Weights of a small transformer language model.
Size: width 448, vocabulary 8192, 47.9M parameters.
Architecture: LayerNorm after each block, normalized queries and keys.
Training: a variant of Muon for these matrices, 14577 steps.
MLP neurons of a small language model. Each row is named by its layer, matrix (gate and up: input weights; down: output weights) and neuron, and shows model dimensions 208-399. Each number is 500 + 40 x the weight over its row's rms, rounded and kept within 0 to 999. Numbers have three digits each. A neuron's up and down rows have the sign that makes its largest values positive.
After each neuron's rows, "fires before" lists the tokens most often just after its 100 highest values on Wikipedia text that the model never trained on.

L9.gate76:514499457497470478522542579473449492551547498507496451472454529461524547530520454434522472485550491478493530561500535521473552508538506543538488490488471489494496555541521591531549495416470478482450495457501492545440534484483486539501509390494559422568489427511522483503492507491528505501472495457516480560502505524500449549462476447503519505455519520480536575451480533489497485467495484506463434476514421493481506489506528541524564501457490523515478528559461525534478536468457521516506574540518455530505571416444528500595532530566499505484467516466442466517576543505433478450
L9.up76:449528513504510544467565468552483470542473499510491491540522474470465555504486437420468463472533531464555480492514443526513528466519517497511525547516462482506598500541491528480532523617502544479516470516430456502533510527479484498526508476491540533489465513596496501494558546445570506538469447550479467477486514481473471498475515454464469544532460605478552564511484439495547499514431531436476474482559564521476485531497452506521424477494599523539543423531507475512570600518491527568443467496482524448438608524461523516493450509489538538486493537495479503556528541532439509544
L9.down76:456469557484520568452481474491517398596433505489480495520546543467529494524575497479470438532545503502530527505478527484536493509476511540448453533484531466495517497538501523521429500472509475504506490472446461559483464455511475414470606495520464563511482470479506476516445455503564462536436485510529492582468527489546492480453425529455469464559468465531593443546429569427553469493473541457466526512499432485474577481466451521515451392516496471383509523512557491581466502476453486488501520510518448526536545516474485461551429464487509457486495542464568456517508455530497471531
fires before: ",", "."

L12.gate170:492466549448538497490476482476508475557442466533500521515494536464546480472480535439508542541543538489497517467511501519547499514582443529440530457517470512509492496502491526541488523535494486541516423491477510445473464490575510509466535453522458548454520491507484543508470454574480542426550508479491493480530461460468467528492468472503544532499426493496508494423477541442473502533496486523512529420520574550500497435490444516534524443442504454441440514449507480453459435425563538522481558529447399462430520527413479488551528571517475474503545464476476484593548507492487487515
L12.up170:540512461589555433544531503440512534529527539535469503484522478470510529474464519522549519441486483528517513535494447566434534430549501507518497482497494537463536521534451497531459577534548459534526444449509572442439504560569470548484550472539521546440449492476464389418534455473470504519516477540493476524473569508492530497564506423508538558438501565471514503503554482496526483552437454482460513512493533544448485511549471485509511474486512540492470469509559455508518507512546428449503546488472406514459505514505514455487503532560500538469564527514465468507519408512477481527
L12.down170:475459487481442500469516472390462480470428449608437563449519496509543537475447535441519528484435499487504486511483604419521499489562479470555451520519471437478514552458420522487520403497502477521486522520535536526522586543514533370521508516531488487487406437445517540465539524505462560510531497490483504506486487517500524508495525525496542500490462453462537495437485501496436540540525464547550463506528496449466570486556431505470476461465545488468564502517556524529516506450490548489476502506477466433451464499439484540527547495579546584466473514501462467504422521495461496423
fires before: " in", " of", " by", ",", " to"

L16.gate773:525526516552504449482536540486481383529510410436471515479551544507452442480504553576424478471497559576518570548510553526489503506554498439534559470447526521511531486488535508519505456487529476370493505442511501485491476525543494613457442500556528500489547500465483507516494505528467582550475496531456522462481428484477490540549530529640519491448535468470512565527453506554432525524494501505538560487528497447453498482514584482532518484462540459455481551504500500438435481466562523476548446484485464481497467534515504525491517477498512477561500479536494458599486543521482516455
L16.up773:511610458545388511555509518538636485498475443533514487490448531561520433421466517533504486437476509494471520429478517480473469463508465506519526535514559463481527529525533497522470498460560462374554504448499420541537498502535495470540484511443472499524479441539499573515502468462487499549487441509473528557502498540477564575474493452484482468548492566475532477453559475617486532486431452502534501535537547506442488561458519529498476541486421521523519556459494456513541498468468475471452477501499491450572576543448550485579455443527512432521525422450556456504546468519508436465
L16.down773:438480462549494490590560507554532538501538468452410497483443511561503467554583531457441475439494485462480521467455488454543359492489436445529566502484545467600561533466459517569473472491546536600488450587480495542478471496463511445452549449477439514540514520459428553522516529582567496527515468505537504494496525482526515563503547509464485497496542543421486497478460512471540518435543498548448532482483509476417447481435482507531482543542520526481574548462513439540539586495489536498526487477493468428546459535501496526514484489470496547507546467538491535525518544550505557492
fires before: "-", "\n", "\n\n", "="

L12.gate463:488443565429431522563574529527549484503504443545440478517487474492488494515618498583519498493486525566476499476466496593436439535485455502447540500532479480568525505545488461462504515468514527487550509487493456507486471547492512544549448574439589509505551488493466504470508521528525546536544586504460512533515501463500507538470536497463400463427464519529454433502523555502484497503463547534415501512586460534531531471494526519570439555493529577513527535527552478368493495438446485431452430504470504444495521416510509536468454557523562578510473466547497518528483520502499470417
L12.up463:529502516475540550520525568542523513515521507482454459497467454578502421493536472527516490380506462620441442472494501553582496496439445510603535513513456505490472527467484488559504538537470519462544493467537509454506462546463496494524457434569497509489549475507436448471459581539446480489493506461517486553495431562512512492450504390553516496520538564491490451498492543493451453505446498486536514508547534522506531497478521493560512473416580544450525472445522580426524516465452488413506544438460509465456497455495553484510487496486533489445557590539481547486546461515453483461
L12.down463:514504544477484474485533452500509485464498429516494494517608505518533525429540481475489434546520518521468529507475438475509472523524406509540510572564506456583581497522534559489531481461441461510381507533587493510451521468508485541518473488503444538502458479497510476509551462467463534432499463519481533575448502474472555490523472474486494555478505572487410474469502542461552461472608494497484575456590463499504514554532488521515482510518535480538519489450531474521484548449494469498513476482520500431429500475551487499480443558457533586538504595481547556408527541506553522448
fires before: "\n", "ki", "\n\n", " ("

L11.gate87:456471500466547513447482572437496499536488414502471538518521509445498537517528480480451471552482478497501548472548455558504517493509544501450507514446496497506528562465455545469476458475525548503455501493519511438523558551517488505473535525584539491540465502556486360458471506424474587484511492412508474454531479560409498530542514396474497541494567500513494486454521447525513562481436495488552581565435528537558543473474482487527481460448589536415480521463567485513558545517528541492475565490518490461475477501500458539487493511505548432526559503448489490490528442510555606516
L11.up87:530456490508502471494490514482517512476509490515506488477516472493531484495534524474505472557542514480533520515548483563478557497522522471452489444508531512507442535491512487440482494506549492437488548416524467514493487509452507539497577475561497503534465534551499522556426580450521550466587538522413441476507555465502514421515527526584539596495523458435533473434550567540538534559463444508477508538427470498440484490487519537510485499501544482460514491484512489521485504528529520563560534570496570529473562493483411514409508427482546527493470496487540464548500449518502480457
L11.down87:467500505523544529458449492586519523469515439422456474489492558533515513496483470480485584520411515479527485491519534525447460420509513571393442439509476409472477474546477497443503444543496493525506484483540496440512477529540443549501494546572513446496489539480502552493476493513468535476537517463519461500442598544496440533490430488486539513451513499520484475527503454500488448553442490510564496534484554493442556539536498517556556511446464469506527535504525507543450503445504528518439512531471487425561483510511422536472570486560513541489484501459557423537495443524463512567
fires before: " of", ",", "\n", " and", " from", " who"

L12.gate472:416606442503527474459553486430440489528566509477475502488550484413491531468571523476500501479514507382541489522503531502484425474501534594509513551554463492503490567514566510496490527502528460467508483432578525566514568480533532468471503561439484467457478467488531473463496479512457490440453525478463608529527486452456476488485548531505513495484570493517521483450513500486440450488565561515458456510462452592456501514496472545488499482565552511522527433468520491537505566423509446468518471511521470530510544525501495561502450487552477490512478570540525524536497532491499444475
L12.up472:490506474519506482504472450518504498511496512481507513522456506462530506560559497474576472491566402497501551451524515516453474435517484561489489511465458573544505473522496412453500452525535539524562487509545555559529555478556533522523508457493475511573484479554527501477498524473488446509457605509364466528521493491483517541430560522477462492475480487464507514452511426463523429498551578579537454529506515554477507509493436492535496492477524495539559485544530507566575405493475452496530466551526501539520445505600487456422518508442499479517522535482516520573503566542428382527
L12.down472:462485512492533491531479512489536553512459493463525448525447573509492449466514552455566428553505516454583522480418488554481476449514486570524450508453444409442532471500551490548503522541484458480497478431462483429460522453504515453408530471480566487482479489474504443514546488558516562522470476467499506439465485582541420512501539552468570533497553507472551469449516465445461532439527496456428523493520515505560492473549521540436474511522572483507433448488508459552580515497490513448458472597534421511562495524505452515561473530540543492532469524510449523476450515505538435555
fires before: ",", ".", "\n", " |"

L10.gate800:497543456506498494481475506491536560464445451500492561526508508496495515510505519505481517525445484532477473519495557553484524489600482506450582522519521501526439574470511453550547558516498499446507489538459551479428486480556463495536441484442477537484502493565438515370472524459505447502473588537461486433485535462513491541500557489503517475519471481491465500449519506535487446506498491451471552520529510484443519488517550506518541519520511530604457501466470459480427545521530465410521549486556472482542548409538457511514541492452522492506482493527530482453517429542494549438
L10.up800:481531454571481540474498526495531474535476559495517474480459508458484426498489490521562542467450534528507489504487576544485358501559438486495448505527510566465519530436472488518526536402520483480468436472506497516502532490563525438568468584604511470561477560504505457511474525493495506465564528487480554535470479464480481452544461549588476500537521575516469492565458503462522527488497479490472571464476490596465485546537466479510482547494521546438487494523528468451467513558483611522480520439473493536483495535531399496591459492512469462504543492476483537463547511505438547403
L10.down800:483455497529545520437462473460552518472516504518460568571512499468520492477531521501520506501438489549525463459532571569506467500539498494536491452496508484476525488505427499519423510524503517530535488432524521542544493491427434520576560516501541500481486490463490476465544434479458450477537569523481514512540477563447566506527532462506486506570453512513506484517459487471475553461473525490479503472510510575487477482560454483456498453478429556497465531563559609436505504540516503515473570532533569490443451558506533474506502522496515513497588496546538525524508532445510558481
fires before: "\n", "\n\n", "  "

L4.gate202:567412436548521518530458555469484573505504489524493432467534548449549530466490494548505525459462450453526422435434489529439481540496432531520469497432500471522523532500473488459463539526472537520473427549481531471415464494467485440479553480535506504560470547476526526454501523476517508427491517612543558550481461581495518537494416452431534488477488467538492514435518407527507451534491480529517560507443453563476525484486515508459506491510513448512482533449458474475430556501536460473512510481553450505461487488521440557464538519527545447556474521512491567467498471554554514531
L4.up202:539478444521527519499507500517478482528433540510524464492524563527519470516461515508480475441480415467487402468395507510487505578544513512485527507481474562470548526543495452475502530574480490504479439521478484436423485450541537466463416443503517474506508527531500477458562492441466539430466504622524428550434508537533494486460479434467558533462549490572456507514442483472486458479456505512562505471418498508504497461490546423492534512479426533509483517482450498498470518512450444534507538557515429482512546501538546533510495530460438441520514469423469513451553444490604453495
L4.down202:551557520488555535522504548465498466529503489537482516523508481462514459538463527416554571416458517539540422414500534432471544475466508496565465520561472454493475499483427480477504456457452509431469443526466512471559462524503586461461485494458472492559534526543516573440499528523514540456430457542598505543510467556522497520458512554512513454480508574472476507550445514458441484473443505524478549528513515482428511542547512540481462561546487434564438496567577487480557506431459449476470463517524559498512545508437534530502534469506505488480490550494532524516521528505562468481
fires before: " in", " by", " to", " on", " for"

L16.gate399:535400541466489536573508501528514523518550499483519493525416442584585461556586458547503512517554520549500560524578476497556502494422496524514500533520507517525596431476458523536548469572485530444504475506531507469507513507442508541512479425540451493581598556520505404468487459445488500460560485435522501562482463510508516467496483550480502387462399495521491538534547539479542512515544487494510470505466514461511520531429517534440514506465568488445491478512538457516527487482575532471543547477480474503516517461582487476486435530465527516468475519538501493499473459537546468524
L16.up399:472477472542489494533494521462430542482453527470507506526459504454480513456463493511517504556590400494469427496521513489453564402476560439415530533527506520537483495493493573516480528493443482478472457491514517505502511516467514481482490561524452443486477508472495397509549489395461480487509512430541512549425474460519583478491493556560443502468486494485506485464473453475499585428558487500585490506451438452499496499471431465518444556511457503556532468558588507519485586492628452486510575482561515483476443594532546572496485520431529558522476520449498570486483574505579525488
L16.down399:454494507540446437506485534441455513502491548541515484434505542521569516486438485523523487529482520552464530545499466492486484558541506463443522599508434501506503444530526477493535523558443501525504501501454516505520529514517455534577532419546547506548520473541554526537458517471484543542517479472588468533466473506471499430508528453497496456482468493486487556451456411543569487452542506480508528563594474521506579483479504546486496456556508559554488560480614444523521528509466555516533581507458499440443543445482534507523526514537531505542494467495473543523494539564504514468
fires before: "\n\n", " He", " In", " On"

L12.gate643:484532565476458568475551527442435496466463352432511520492513500547477517565558519491470527575514507482522531519475507503556527564461554488491515496525469537541487466500476501486495534531478483494508381435533579520463491581477465518480545569522480500443476498531524449460545532463532511454561438509520458542474458461456516515490552467472395474469515497511463517557553527466557518469460468428478488507522464516450535465583537477544540513561483524604580502481512494533421489487519487513454554471453531509546432564520550527501527425514554602474524471520512548465546477477520490537
L12.up643:590478509474472495556466511499462501533524440424497499507447537519517508541484455412475437507584546506533543552436464515459496515467467510537516492558456481459480540560518499467557511475514501504452455500481495489502484460514606549494489467515493517375452512499556479504519443487490491463607480478494544513506451484498556411537526416514513509480479519515540553436567408508523600498507535531545507425502542466525449502443513490532489508525514441516597526600477419480491469509434522497480493417488509487500526548480485537539439457483496556543566505519527485500496511533496539435
L12.down643:507492455494546457595499444503494494460516489453507482494533461595552500512523448414494447384551530547484483509485456489469546540498538474463514542432474471477541483475446444521504449540550459576393519517432467465525560419525478580545486547436535478466509500503471466482427499543500510521528537402513567535419456494564538489472517541584536453508509513466521524506520543516493564410461453467538447512435483582503476493411498543448428474552488470580504497504500474541414527456400482521516524463517459491443541479439480494501504530505536535459501466429549475532567399529500509484
fires before: "\n\n", " He", " On", "\n", " In"